python train.py --n_kv_head=1 --d_mlp=2304 --rope_base=10000.0 --attn_scale=0.125 --tie_embeddings=true --init_std_o=0.0325 --init_std_down=0.0375 --optimizer="adam_hyperball" --beta1=0.9 --grad_clip=1.0 --doc_mask=true
MLP neurons of a small language model. Each row is named by its layer, matrix (gate and up: input weights) and neuron, and shows model dimensions 384-511. Each number is 128 + 32 x the weight over its row's rms, rounded and kept within 0 to 255. A neuron's up and down rows have the sign that makes its largest values positive.
After each neuron's rows, "fires on" lists the tokens most often at its 100 highest values on Wikipedia text that the model never trained on. A number after a token or word is its count.

L5.gate916 [146 131 112 116 140  94  50 107  96 125  53  84  96 192 132 143 117 171 150 139 168 128 187  87 146 124 100 124 124 105 142  59 132 168 106 124 118 111  72  80 129 137 154 126 123 132  99 159 105 156 109 153 134 156 107 101 160  51 163 121  85 127 159 109 123 165 145  63 152 130 185 146 142 152 206 136 101 106  96 153 135  77 169 125 142  97  97 107 193  97 120 152 171 103  99 182 244 110 136 151 164 115 131 165  72 115 146 183 120  55 134 121  84 144 118 148 127 127 155 114 137  94 114 165  96 101 136 132]
L5.up916 [ 93 114 108 108 193 166 174 139 104 113  97 102 145  98  66 126  97 172 173 142 124 106 156 129  80 130  71 171 106 105 115 126 162 145 101 122 118  78 144 152 153  88 136 106 165 122  92 171 157  97 137 137  75 164 116 166 148  77 103 180 125  78 137 117 153 147 163  83 145  85 138 135 146 146 118 100 181 113 104 140 136  89 156 138  93 110  85 144 124 120 165 105 149 148 155 150  89 146 130  62 120 137 133 126 129 157  78 136  81 106  97 197 136 170 187  73 157 113 175 122  84  60 127  91  82 143 143 138]
fires on: " for" 43, " in" 12, " played" 5, " to" 4

L5.gate402 [ 89 138 102 166  98 147 162 132  70 114  46 143 139 176  70 172 115  93 127  94 109  87 145 174 116 152 131 100  96 101 112 100 142  96 188  97 134 146 146 127 121 118 100 123 110 167 173 146  91 145 105  73 112  78  94 103 138 188 149 100 128 131 117  78 100 169 163 116 101 157 147 129 205 107 148 173 129 129 131 119 143 119 108 163  88 183 100  81 136  90 130  80  97  86 119  69  96 108 119  91 137  96  78 144  90 124 167 122 140 143 125 130 174 104 181 159 155 161 150  68 120 198 183 119 162 127 138 100]
L5.up402 [ 92 123 152 159 119 118  94 147 130  79  92 174 173 134 128  78 103 124 106 194 148  99 138 173 112 115 128  99  93  92 152  67  69  47 171 121  86 132  98 112  74 144 120 100 162 160 125 116 111 117  63 177 125  73 196 106  88 105 162  89 113 109 180 115  56 132 144 105 137 112 111  92  96 122 124 126 111 116 165 113 150 122 134 114 104 102 111  77  94 184 149 100  99  97 123 178 166 128  71  98 140  32  57 113 118 139 192 104  65 159 167 134 172 152 156 118 152 148 159  82 107 165 213 112 132 116 158 108]
fires on: "," 28, ")" 15, "\"" 10, "." 9, "\"," 7, " and" 7

L5.gate1077 [ 83 118 109 100 157 128 154 112 105  95  98 153 140 105  89 121 118 126 162  74 143 138  83 106  78 101 118 158  88 111 143 152 116 107  95 104 117 140 137 100  84 145 116 133 105 159 180  38 122 122 144 135 171 112 131 138  75 139 107 146 113 167 111 120  67 141  67  89  70  91 160 126 108 150 107  97 133 129 111 160 112 122  91 127 155 154 106 159 195 117 134  81 159 163 149 118 102 187 167 111 119 150 132  79  63 124  86 139 163 201  86 167 163 124 109 215  68 132 131 130 118 125 166 155  51 138 100 142]
L5.up1077 [131  66 105 167 112 170 116 128 128 128 107  90 139 118 107 124  98 164 142 168  46 138 138 114 110 180 143 125 169  93 146 134 141 150 170  80 103  63 108 112 161 136 164 166 116 111 132 196 103 101 117 101 127 164  92 117 169 120  70  89 110 159  94  99 112 166 155 191  96  54  63 108  99 108 141  99 129 180 161 143  93  93 126 147 124 151 106 147 177  87  83 134  70 146  76 130 138 165 184 136 151 186 184  96  84 116 140 122  77 134 140 178 139 145 116  78  88 110 180  84 142 131 101 103 112 156 121 143]
fires on: "s" 18, " win" 9, " Mon" 9, "mon" 9, " Los" 6

L5.gate299 [157 128  96 148 157 131  83 130  77 170 147 145  76 107 118 160 110 113  69  87 140 106 133 152  86 158 106  81  74 134 198  96  90 189 179 107 110 168  87 165  94  99 107 163 223 151 118 116 143 138 131 107  87 152 152  87 111 123 127  93 107 127 159 115 100  72 145 105 164 139 148 133 206 118  90 169 105  44  89 168 117  76 158 139 129 144  77 158  99  60  88 113 171  58 138 133 139 127 146 162 158 101 126  99 151 137 125  95 158 168 118 170  86 131  86  82 140 154 154  61 116  71 149 146 145 147 161 150]
L5.up299 [132 102 134 119 153 100  82 112  89  97 162 104  79 102 117 117 113 128 156 155 114 175 159 122 122  97 180 129 132 151 112 125 126 178  87  97 174 120 105 119 108 108 109 142 135 150 104 194 162 132 127 211  88 182 151 112 101 133 121 108 169 127 158 180 139 111 169  62 145 141 156 130 110  71 147 146 189 124  94 177 132 101 187 136 112 111 132 112 139 117 158  82 130 131  84 160  98 129 128 130 137 151  77 167 135 158 100 107 137 131 131 189 146  85 161  74 109 187 173 114 155 115 115  86 146 156 135  92]
fires on: "," 96

L5.gate854 [130 135 147 196 108 192  96 127  95  43 121  95 145 131 120 154 111 134  89 121 138 123 116  83 201  89 160 126 145 135 103 130 126 158 103 109  95 111 148 135 131 148 101 139 129  60 182 129  97 115 152 173 100 113 172  60 138 186 105 177 108 115 122 100  89 104  96  57 120 120  84 132  89  53  46 115  79  47 134 138 107  82 139 125 166 121 181 155 180 127 114 154 100  65 157 103 113 152 100  75 123 136  83 119  62  94  79 154  94 159  76 108 130 167  87 147 105 109 128 156 152 139 153 114 153 118 109 190]
L5.up854 [123 147 129 140 143 111 116 140 144  96 116 127 154 119 131 182 128 181 144 166 169 136 102 160 151 124 192 157 125  83 115 184  84 179 108 121 113 108 164  88  95 132 117 122 156 124 115 105 140 115 113 193  92 102 110 102 148 169 116 142  97 117 151 143  98  71 185 127 119  98  86 183 116  89 131 109  99 142 162 122 121 124 122 155 148  98 177 147 154 135  91 165  93 166 134 208 136 104 129 171 212 127 150 183  56 128 135 108 117 103  71 118  89 186  95 190 139 119 127 134  84 169 177 128 171 142 136 158]
fires on: " —" 24, " in" 12, "-" 11, "6" 6, " gr" 5

L5.gate1801 [102 151 153 171  99  61 152 123  78  98 133 110  97 103 104 103 113  91 140 143  91  87 122 139 116 133 160 156 102 168  82 114  86  90 103 127 107  72 167 148 108 117 164 153  94 154 169 121  76  95 106 123 112 111 134  92 136 119 180 130  25 120  94 162  77 172 157 147 175 138  85 151 105 107 125 125 147  88 114 134 167 182 195 143 147 109 125 143  83 103  84 130 159 117  59 155 187  82 126 114 131 170  60 124  82 114 117 142 126 109 105 142 172  97 132 141 109 135 143  93 148 129 130 167 160 146 127 154]
L5.up1801 [126 119  83 136 137 193 127 107  90 158 135 107 134 123  72 132 112 123  24  72  96  96 119 127 153 141 131 118 136  71 146  85  90 113 161 103 123 137 113 189 157 129 192  83 139 166 140  96  77 128 121 156  96  96 129  93 102 126 154 136  56 183 149 162  62 181  99 129 143 109 108 143 108 131 123 184  98 121 150 161 164 159 151  64 147 129 112 124 101 154 192 218 126 161 188 121 122 139 122  94 159 158 117 186 134 126 158  86 107 127 163 116 100 122 112 145 161 135 145  83 156 101 169 156 109 113 146 154]
fires on: "," 46, ")" 18, " ex" 10, "\n" 6, "—" 4

L5.gate1172 [150 142 100  92 151 110 117 146  93  97 138 163 126  69 134  63 113 169 140 104 160 104  82 153  73 115 135 113  93 113 133 122 107 175 121 108 137 117  82 139 155  58  99 132 107 117 110 146 117 114 100  82  80  86 186 126 161  61 128 115 125 116  86 169 103 144 111 149 168 142 177  93 179 135  96 168 134 114  96 146 100  69 156  86 152 141 184 163 100 105 123  87 161 118 194 157 150 125 108 129 139 147 161 115 119 141 165  58 116 133 129 129 155 175 114 101 168 120 120 172 142 158 116 229 143 140 145 185]
L5.up1172 [115 168 112  62 189 143 153 101 126  98  70 161 145 120 171 162 111 176 125 137 124 163 106 173 143  94 157  90 168 149 182 173  42 115  72 113  81  92 172 130 116 108 177  92 188  99 201 108 171 128 152  39 127 128 199 126  99  80 163 139  66 115  89 102 180 129 119 136 123 159 170 136  76 116 130  87 125 129  76  30 147  85  96 110  72  94 123 126 110 128 171 108  67 105 130 152  62 160 158  60  94 101 152  55  76 118 142  61 194  95 142 106  85 121 148 104 127 151  95 150 186 177 125 136 137  62  99 161]
fires on: "s" 30, "S" 29, "ers" 5, "es" 4

L5.gate972 [110 129 161 194 162 145 152 102  89 143  89 188 130 147 160 159  99 101 128 206 114  90 183 159 154 130 131 123 132 129 216 115 166 175 135 124  90 134 113 143 162 170  70 178 143 155 144 160 106 128 159  97 129  69 107  92 162 138 141 152 105 117 103 104 131  90 154  95 133 103 130 124 137 103 119 197 164 136 166 142 139 122 133 152 176 164 100 122  77 118 146 111 107  75 148 168 170 174 128 144  78 120 114 106 123  85 168 144 160 103 138  90  95  85 143 157  63 140 146 139 155 139 209  87 105 121 162 127]
L5.up972 [ 76 120 109  90 132 146 152 157 102 152 146 104 156 150 134 135  74 102 123 219 170 145 117  96 152 139  76  96 172 116 154 127 163 129 239 103 106 122  85 122 116 152 111 119 128 120 106 154 157 201  96 139 118 115  82 151 179 111  94 164  88 138 155 154 117 160 127 120 142 173 135 126 136 124 183  86 131 135 206  92 147 143 127 145  65 157 106  67 149 149  90 144 117 139 124 141 204 127 112 120 113  87  98 100 127 162 125 162 144 136  66  91  74 107  88 100 153 102 156  53 142 139 222 111  81 111 151  74]
fires on: "," 56, " and" 19, " season" 6, " before" 4

L5.gate1120 [111  94 168 101 184 133  93 181  87  77 153 154  92 139  88  93  68 137 166 202 110 144  93 113 107  63 164  95 121 148 211 135 115 135 142 127 107 145 160 170 124 106 121 142 195 125 106 177 151 131  66 111 194  94 132 101 206 147 157 103  76 105 136  98 151 155 120  87 141 137 100 128 150 156 122  54 112 155 134 132 140 118 180  86  56 157 101 137 105 101 166 115 139 187 175 136 143 126 145 133 108 124 143 135  98 114 109  87 136 155 111 157 121 154 168  61 137 136 133 158 166 118 112 162 106  93 120 139]
L5.up1120 [132 126  87 105 147 123 127  75 145 102 107 125 100 144 161  88 217 133 109 110 134 167 148 123 132 149 115  66 125 122 124 175 140 105 149 163 157 152  45 139 142 122 127 155 134 105 108  97 168 123 134 160 155 126 145 213  51  92 107  98 147 132 167 122 152 134 173 120 137 137 148 109 110 127 128 155 149 139  92 141 105 120  97 155 157  65 153 131 139  73  90 160 102 100 114  98  97 127 181 132 115 149 139  85 123  96 129  80 145 150 131 138 128 105 100  92  96 168  93 175  80 128 130 152 138 165 110 144]
fires on: "s" 60, " children" 4, "ers" 4

L5.gate2287 [152 140 145 143 149 141 116 112 175 105  99  82 128 104 171 140 113 102 134 173 131  68 126 165 134 127 137 103 147 124  81 126  99 127 176  85 160 106  92 154 135 154 121 109 136 128  46 131 127 144  83 163  89 115 185  89 138 203 135 106 126  97 152 184 172 128  81 130 127 141 140 135 139  65 113 117 163 144 131 155 177  83 132 177 119 118  85 154 149  82 187 182 216 108 120 106 134 153 142 142 155  78 131 107  98 134 108 112 128 125 115 146 170  66 134 148  74 154 179  95  91  70 143  90  84 175 154 133]
L5.up2287 [167  98 123 126 122 163  92 126 129 119 124  55 175 112 172 140 123 165  75  55 141  99  51 159 102 129 180 115 120  87  95 128 125 126 143 116 115 118 158 113 157 161 105  75  99 109 163 117 113 126 164 135  78 115 169 150 101 153 152  90  80  81 152 152 145 151  78  88 104 198  81 127 186  78  63  93  91 114 119 173  86 125 169  93 141 157 132  79 102 129 132 141 138  39  92 148  63 156 156 132 110 158 151 155  59 119 103 108 118 121 178 165 109 114 151  88 137  93 140 170 123 121 115 156 112 138 130 102]
fires on: " on" 25, "1" 25, " No" 17, " along" 6, " Ro" 5, " On" 5

L5.gate1247 [ 87 161 113  78 107 135 128 131 158 119 144 120 194 119 153 120 126  84  63 170 135 164 206 155 163  62 132 118 172 105 156 104 125 119 159 101 144 141 158 135 140 154  49 125 113 110  89 141 132 161  46 107 189 106 147  91 151 100 130 132  90 104 177 161 165 160 106 140 174 159 118 109 154  68 211 148 156 138 149 148 188  93 140 132 146 118 129 141  86 140 167  96 126 153 158 136  99 116  79 143  84 176 210 121 134 132 153 143 103 120 186 118 163 166 107 188 136 169  88 116 132  76 102 145 150 114 128 125]
L5.up1247 [161 162  69 131 177 189 115  88  97 100 175 149 166 154 124 108 125 104 105 184 162 162 116 153 150  95 140 142 131 181  89  73 138 127 106 118 144  95 129 120 148 114 137 172 122  96 119 128 138 132 176 150 133  99 102 111 138 167 119 117 106 101 155  94 134 110 176 133 126 133  40 104  95 194 104 150 139 176  92 125 119 126 166  94 182 130 147 136 112 132 150 155 140 102 187  94 154 135 112 168  59 133 112 121  92 139 136 116 129 120 120 127 160  80  76 123 120 114  86 171 134  90 182 160  96 120 117  75]
fires on: " Val" 16, " Mar" 15, "val" 12, "mar" 5, " Ber" 4

L5.gate2195 [153 138 116 161 162 199  78 106 134 124 161  39 135 115  95  88  76 132 105 159 151 113 166 173 151  79 118 187 107  93 140 124 161  91 127 115 137  81 119 125 147  67 135 111 166  82  73 170 103 145 113 118  80 149  99 142 122  65 148 123 146 154 137 154 100  94  90 119 177 105 101  75 102 107 123 133 106  84 162  84 139  73 119 101 151  85 153  58 118 116  95  84 154 132 123  65 147 151  82  87 103 152 189 119 161 150 117 116  98 125  51 122 143 146 132 128 123 115 128 181 129 140 152 137 181  92 151 130]
L5.up2195 [173 106 100 199 146 158  63 103 165 152 167 147 127  25 118 101  73 128  57 119  75 121  79 164 129  67 132 107  96 110 151 122  85 171 162 111 111 115 157 195 121 114 171 129 119  74 158 159 100 187 100  81  79 189  83 107 123 112  71 150 139 154  54 128 109 124 110 101 119 145 112  85 137 154  92 113 117 116 179 130  96 164 122 142 162 147 108  99 155 172  98  77 129 139 161 146 147 173 127 104  78 162 129 127 109 165 109 126 148  85  55 158 170 170 151 162 145 103 134 128 126 172  95 165 152 153 134  59]
fires on: "'" 61, "s" 20, " their" 7, "’" 4, " his" 4

L5.gate1147 [161 157 114 164 131 114  47 143  51  76 104 112 103 116 114  72  89 139 162 113 171 129 126 125 115  99 120 103  95 111 140 148 152 105 107 114 116 161 132 151 137  64 152 163 165 105 112 153 137 147  92  82 150 177 146 196 126 159 128 104 132 124 134 122 122 106 115 194 143 150 127 132 152 137 133 183  97 110 102  72 154  54 127  48  82 141 129 109 132  85 114  65 127  78 130 124 148 137 174 163  98 118 122  92  54  76 113 128 105 166 120  89 141 118 142  68 110 164 116 137 113 139 108  84 155 148 143  78]
L5.up1147 [133 150 132 134 108 126 124 128 109 127 122  85 162 149  89 110 111 132 115 148 128 105 140 147 154 145  76 182 177  31 154  83 112 107 118 126  89  88 106  98 169 206 171 145 161  97 113 188 141 148  86 122 119 182 188  94 143  87 201 167 161 106  98 103  96 124 161 128  94 111 127  92 123 118 130  69 168 154 149  99 189 131 130 143 155 109 158 150 141 118  42 136 115 138  95 106 124 156 133 133  92  83 142 104 124 126 136  73 126 185 104 118 101  94 152 101 208 177 130 160 145  89 106  97 155 177 120  73]
fires on: "R" 21, " Ar" 16, " R" 7, " San" 7, " Man" 5, " Dr" 5

L5.gate584 [ 81 151 171 168 188 185  55  82 133 141 109 101 181  93 106 100 103 157 121 141  94 172 106 145  87 165 194 145 124 108 101 134 163  65  76  56 107 140 136 130 171  63 143 151 162 132 112 163 116 173  65 160  87  87 131 140 150 140 122 162 167 142 139 144 113 106 139 169 186 136  78 147 214 153 118  64  98  69 147 146 126 150 131 156 111  89 153 102 181 101 119 121  97 121 141 130 173 133 103  88 106 130 168 146 120 214 109 100 114 138 107 155 113 106 141 133  95 198 126 143  99 155 123 143 164 129  99 138]
L5.up584 [107 101 107 152  83 188 136 173 157 180 116  83 183  77 126 132 119 125 115  87 105 147 108 251 154  97 162 132  95 170 137 108 138 160 127 146 141 119  61 191 147 106 160 101 138 140  75 120 108 146 199 135 142 110  59 138 135 134 129 187 121 207 189 171 154 146 187 147 155 136 141 166 150  41 109 119 128 121 107 151  84 128 131 154  96 136 117 115 156 121 138  87 152 148  92  52 156 139  71 106 158 120 154 124 147 157 115  97 134 206 125 135 179 135 195 100 124  99 125 122 115 179  70 153 120 110 152 108]
fires on: "s" 40, "'" 27, " his" 18, " His" 4, " her" 4

L5.gate2111 [122 136 151 102 118  76  82 184  86 120  93 151  72 144 142  96 110 150 172 115 112  98 175 108  84 129 134 144 123  60 173 131 155 187 156 125 188 112 146 108 161 110 137 131 143 113 155 165 130 138  63 177 135 119 106 138  96 120 129 144  77 106 134 134 113 132  78 140 125  91  55 133  90  85 128 138 148 107 118 125 179  79 155 117 146 125 142 110 165  69 176 104 163 109 130 169 195 113 144 144 102 134  87 164 118 137 121 142 104 130 138  66 134 124  79 226 112 113  88 150 180 146  65 146 143 147 101 126]
L5.up2111 [138 185 110 159 157 118 114 127 245 181 124 141 116 144  85 188 113 105  72 108 113 154  58 171 121 118 136 107 163 118 129 104 113 103 135 144 182 139  80 105 103 107 149  96  95  96 160  79 138 141 135  97 132 128 103  78  99 129 107 127  89  69 141 137  99 105 121 155 135 124 116 175 129 141 142 136 171  82 116 124 124  92 195 114 124 105  72 184 106 120 139 172 158 121 106 113 116 229 189 139  77 134 114 130 108 118 145 108 123 122 122 128 134 145 187 120 160 154  96 106 100 130 115 147  83 126 127 146]
fires on: " end" 27, " b" 20, " rest" 8, " End" 7, " Bo" 5, "port" 5

L5.gate220 [ 87 126 141 122 142  66 123 200 107  70 171  75 197 154 120 173 126 169 175 130 150 127 181 104 147 145  85 102 108 102 132 100 134 131 123  88 141  99  75 147  75  94 149 209 145 149 101 162 141 203 135 146 160 163 137 128 157 103 126 121  81 153  54 124  91 104 161 139 105 176 103 116 192 103 132 106 108 145 182 167 155 109  77 140  90 102 108 108 137 181 160 156 144 105 132 123 134 109  87 132 162 169 168 120  82 120 103 154 149 150 157 178 116 131 152 144 112  51 155  96  92 118 136 104 142  63 153 127]
L5.up220 [111 123 133 138  74  92 115 129 138 137  70 142 150 114 130 121 111 216 164 123 184 109 129 125 150 142 149  74 104 115 181  99 133  92  90 164  86 113 172 161 120  62 175  88 141 152 122 160  84 173 179 108 123 127 141 107 182 144 136 124 142 158 134 129 105 182 142  67 141 110 162 109 135 149 154  76  47 101 134 152  76 175 127  86 133 104  94 121 156 193 106 147  43 135 142  81 115 113  74  84 162  96  97 157 100 130 121 111 111 121 174 113 166 107  90 158  94 144 143 164 124 106 130 126 105 146 135 109]
fires on: "," 42, " |" 11, " New" 6, "===" 4

L5.gate1645 [ 76 122 100 100 153 104 168 104 106 151  69 115 111 138 153 116  94 100 189 174 145 153 106 130 150 105 151  68 163 125 153 111 120 102 182  78 121 120 115 154 136 143 134 134 137 146  82 174  99 117 132 157 128 144 127 135 132 210 127 119  86 141 114 159 159 153  82 158 150  92 143 155 127 132 145 143 112 111  71 201 133  84 119 177  96 107 188 145 152 148 101 136 126 120  82 129  79  96 115 148 144 202  95  81 129 112 113  89  71  89 122 117 146  72 139 131 120 128 125  98 117 141 136 127  80 140 117 101]
L5.up1645 [125 173 127 142 143 140 156  99  79 177 126  41 103 137  91 122 132 104 138  75 133 185 113 124  72 175  86 155 159 172  82 175 124 154 155 146 119  85 157  94  73 169 179  91 119 177  87 182 154 152  90  68  73 107 114 148 149 102 160 125 158 132 146  94 126 184 102 156 141 165 117 164 134 161 132 106 142 104 152 155 100  90 113 148 135  53 141 111 126 101 142 140  97  90 134  62  89 175 133 162 176 144 179 105 136 108 132 151  90 140 103 154 142 131 128 104 167 125 175 153 164  58 131  91  86 121 140 176]
fires on: "9" 24, " on" 17, " died" 11, "1" 10

L5.gate1935 [ 87 145  82  81 161  95 149 113  64  59 131 175 137 212 165 138  73  87 144 116 130  99 174 169 127 110 117 129 156 156  81 144 137 161 144 127 124 164 128  94 101 163  92 180  91  64 111 121 169 131 169  83 211 172 133 133 101 149  68 165 122 114 136 134 163 117 122  86 126 132 101 144 149  72 114  83 104 146 120 128 101 113 157 140 166 125 145  68 133  91 195 154 104 117 102  90 203 116  77  86  60 159 129  99 105 193 136 137 122 145 157 145 188  70  97  99  70 159 148 148  76 132 120  74 154 188 126 168]
L5.up1935 [163 124 128 107 134 140 114 135  71 147 150 156 134 143 147  95 142 135 130 117 173 165 160 126 157 117  98  90 153 128 135 114  75 118 181 160 150  65 118 152 157  66 107 148 127 144  75 139 141 116 150  73 143 129  71 160 130 146 144 151 141 157  95  84 115 194 113 117  97 160 150 115 152 147  88  92 129 133  95 118 111 179 116 194 164 104 179 122 109  35 158  90  88 142 126  83 144  26 175 140  94  97  95 141 144 123 107 133 105  78 164  96 172  67 118 137 113 122 115 110 149 153 149 131 108 121 112 143]
fires on: "mar" 20, " Mar" 16, "mini" 9, "un" 6, " Ter" 5, " Sher" 4

L5.gate36 [146 187 132 129  98 118 145 140 162 121 124  54 109 132 129  98 116 122 163 122 126 166 124 105 128  81  97 135 147  99 152 137 131 155 119 105 174 135 164 142 131 128 113 135 160 109 123 210 170 135 110  86 124 128 191 137 129 157 115 150 171  47 123 115 128 143 165 112 103 165  91 133 137 152 162 148 132 129 134 142 118 119  90 108  87 144 172  95 164 129 154 163 139 120 185 176 105 164 149 146 163 181 111 131 154  81 139 140 132 185  95 153 144 140 103 135 106 104 129  80  69 178 111 171 151  68 112 123]
L5.up36 [107 129  82 125 142 118 128 110 117 122 119 159 190 135 124 108  95 209 115 105 187 121  96  71 135 140 128 106 134 103 132 148 143 143  97  84 120 191 136  97  75 108  97 138 147 176 153 153  80 102 143  95  96 172 105 147 158 128 152 131 145  63 170 133  94 141 104  77  99 173  95 179  97 129 137  89 141 121 127 102 178 220  83 169 126 155 104 157 181 115 156 135 130 137 124 128 106 115  94 119 109 132 152  94  74 161 116 133 196  90 161 206  76 134 100 122 180  78  79 104 163 170  86 119 136 121 133 129]
fires on: "0" 26, " Al" 18, "'" 12, "Note" 6, "Friend" 4

L5.gate1970 [137 178 161 192 168  96  96 149  47 116 109 117 100 172 107  68 145 112 186 126 113  95 167 124 117 106 163 112 144 167 163 160  72 143 188 103  96 115 128 137  81 150 174 110  93 147  96 152 112 131 126 104 146  95 147 184  48 154 139 111 145  98 177 104 113  91 119 147 104 172 112 147 181 113 139 167 206 184 137  64 115 111 118 156 187 107 154 134 141 102 149 122 119 106 160  93 141 179 102 127 118 103  96 185  96 153 127 166 112 131  88  84 139 174 149 136 144 216 112 177 129  89  93 127 113 131  92 119]
L5.up1970 [182 131 174  92 153 135 120 171  97 106 159  98 155 113  87 149 107  94 144 141 134 122 136  89 103 113 156 164 137 150 156  97 157 109 104  93  89  82  60 134 112 121 153  92 158 152  71 174 140 146 170  91 130 108 134  92 127 124 116  97  76  72 112 136 138  89 123  92 113 149  78  82 197 153 112 182  90 113 121  96 123  83 104 113 122 131 204 113 119 118 129 123 115 115 144 148 101 113 123 155 130  68 127 140 166 160  73 125  83  90 120  98 155 151 111 104 171 110 151  88 133  73 118 115 117 105 134 102]
fires on: " For" 25, "or" 11, "no" 7, "hi" 5, " El" 5, "h" 5

L5.gate347 [ 79 223 108 116 126  60 114 163 142 119 140 146 137  97 118 140  82 166 125 142 124 138 104  68 108 106 136 168 139 131 123 137 128 133 109  88 150 150 149 103 126  91 116 103 127 141 121 162 143 165 113 131 150 142 149 138 134 106 143  75 118 181 135 156 165  81 156 159 118 138 164 115  80 129  75 148 137 109 110 149  96 104 103 173 132 117 131 154 141  97  90 114 101 116  96 116 179 119 125  87 135 105 122 131 123 136 100 114  79 103 135 159  97 145 175 191 160 125 105 132 103 170 101 120  96 156 151 112]
L5.up347 [146  94 146 108 118 156 126 127 119 114 173 105 155  96 100 141 112  89 151 111 159 159 141 127  86 191 169  81 149  71  74 105 134 139 129 124 173 141 154 177  45  82 175 117 131 184  57 101  67 128 109 117 120 122 123 139 163 117 138 159 131 135 125 126  75  73 184 117 151 174 145  83 147 145 107 199 209  75 119 138 113 151 153 128 127 146 124 122 108 143 131 109 109 126 112 105 190  88 109 121 160 166 151 151 167  97 144 104 128 154  69 172 103 116 176  77 177  98 142 143 102 155 119 219 197 129 147  90]
fires on: " his" 20, "'" 16, " but" 7, " her" 7, " Christ" 6

L5.gate1447 [120 115 158  83 128  93 109 153  87 141 129 126 140 233 118 134  98 202 142 178 121 192 178  68  96 161  83 108  58 131 166 137 139  93 172  73 122 131  90 116  92  99 106 172 119  94 135 117 200 177 120 171  51 141 126 121 104 129 162 158 144 106 147 123  88 139  78 130 131 140 129 113 187 147 114 152 126 116 120 140 166 127 132 156 142 162 164 143 164 116 212 146 126  98 134 112 201  98  79 124 127  93 139 113  76 133  85 147  97 118  85 145 134  86 125 130 117 101 120 173  96 164 134 153 130 159 123  98]
L5.up1447 [111 149 123  82 107 117 143 101 124 167 118 135 142 155 144  96 154 115  58 188 144 196 147 108 111 115 105 108  81 186 127 109 131  67 160 157 156 162  96 123  95 112 126 146  87  63 105 119 190 144 122 133  92 176 171 125 104 103 135 162 143 125 128 134 115 172 134 137 153  57 153  86 132 129 118 144 145 118 151 133 145 129 153 180 144 169  96 144 123 169 150 111  93 193 187 176 147 123 119 126 129 112 109 107 149 133 187 196 131 111 114  90 138 156  79 131 107 117 182 120 112 133 195 173  82 167 139 104]
fires on: " |" 30, " State" 8, "hum" 7, " a" 5, " Jim" 4, " F" 4

L5.gate811 [ 57 102 109 153 130 179 163 156 160  88 105  53 108  97 120 125 107 113 132 134  97 155 136  91 122 143 191 103 186 123 165  91 174  95 148  82  66 175  66 137 125 139 180 141  82 138 114 136  95 100 100 207 121 157  84 119 139 123 140 114 130 134 124 156 104 117 136 117 152 176  92 211 165 150 135 169  58 148 156 175 166 154 172 138 136 117 113 158  92 137 109 146 188 149  95 128 189  94 109  85 139  99 118 160  98 206  77 131 104  99  96 123 167  68 120  93 123 179 178  85  97 118 112  76 161 126 155  89]
L5.up811 [135 119 103 107  83 192 130 130 136 141 178  98 155 165 122  88 145 162 140 133 125  65 124  93 122 168 141 123 145  88 141 145 147 160 130 141 110 170 142 119 150 124 155 122 121 148 140 111 121 112 106 139 165 133  97 106 113 142 152 143 118 138  94 120  88 128 178  93 152  80 146 153 155  89 165  97  91 177 114 166 170 121 129 108 105 162 139 110 133 148 169  86 122  88 157 151  86  86 103 109 197 130 137 148 105 137 121 169  61 101 124  99  99 106 163 108 100 114 188 113 148 149  73 111 106 125 119 152]
fires on: " in" 19, " of" 14, " the" 13, " |" 11, ";" 5

L5.gate1223 [195 172 105 116 136 116 107  55 172 155 136 115 123  85 102 114 104 131 102 158 107  79 108 116 117 137 156  94 123 114 135 147 112 154  97 103 131 184 107 118 117  84 147 122 169 190 140 125 150 131 140 131 127 208 117  83 175 127 156  63 128 118 162  56 126  55 113  63 151 123  84 133 213 128 121 157  33 101 113 159 136  77  85 126  96 110 199 124  60 164 124 103  89 106 156 114 123 194 125 111  72 116 115 110 174 142 100 129 152 142 200 121 157 114 112 137 143 133 130  69 164 141 146 166 129  98 156 188]
L5.up1223 [ 89 139 151 145 129 120 199 101  83 103  98 156 118 181 181 117 133 147  97 156  50  48 170 115 141 165  99 123 153 143 150 148 129 171 147 124 124 114 110  91  98 163 116 121 141 143 125 117 113 104  97 125  92 106 119  59 180  91 147 177 118 135 123 146 125  89 157 148 141  72 105  46 147  97 108  95 137 122 125  96 137 143 134 119 132 160 124 120 154 113 223  74 142 117 146 117 155 157 116  83 118 138 124 171 148 171 143 147  71  91 144  68 129  83 131 122 118 126 164 110 150  98 154  79 124 147 145 149]
fires on: "," 85

L5.gate234 [106 145 145  82 174 129 123 161 171 171 132 119 173  88 109 118 124 178 158 209 111 120 175 130 156  98 128  91 160 123 148 101 111 134 112  89 108  91 136 127 119 170 119 189  70 116 135  90  90 170 114 101  83  96 142 172 144 188 122 101 120 103 109 104 170 170 133 167 127 114  60 159 164 129 218 107 186 152 131 110 114 109  96 130 169  78 129 108  99 145 133 124 175 141 111 105  87 123 144  96 129  77 137 153 102 158 129 109 152 149 110  69 177 140 140 130 184 169 143 118 106 163  96 177 137 174 129  94]
L5.up234 [148  85 137  76 150 132 100 151 134 181  95  47 174  77  89  63  87 154 136 137 180 101 170  82 124 150  96 110 153 135 162 138 111 243 123 150 131  89  84 118 167 128 123 110  43  91 133 188 126  90 140  98 137 182  83  92 146 117 121 156 161 136 123 185  98 151  81 130 154 100 219 122 199 120 133 110 133 105  84 130 168  93 110 131 131 121 156 171 119 160 132 105 119 122 190 163 144 140 116  82  88 167  88 150 165 128 134 157 153  85 144  96 154 123 122 118  80 149 170 137 147  97 111 123  79 100 168 169]
fires on: " |" 100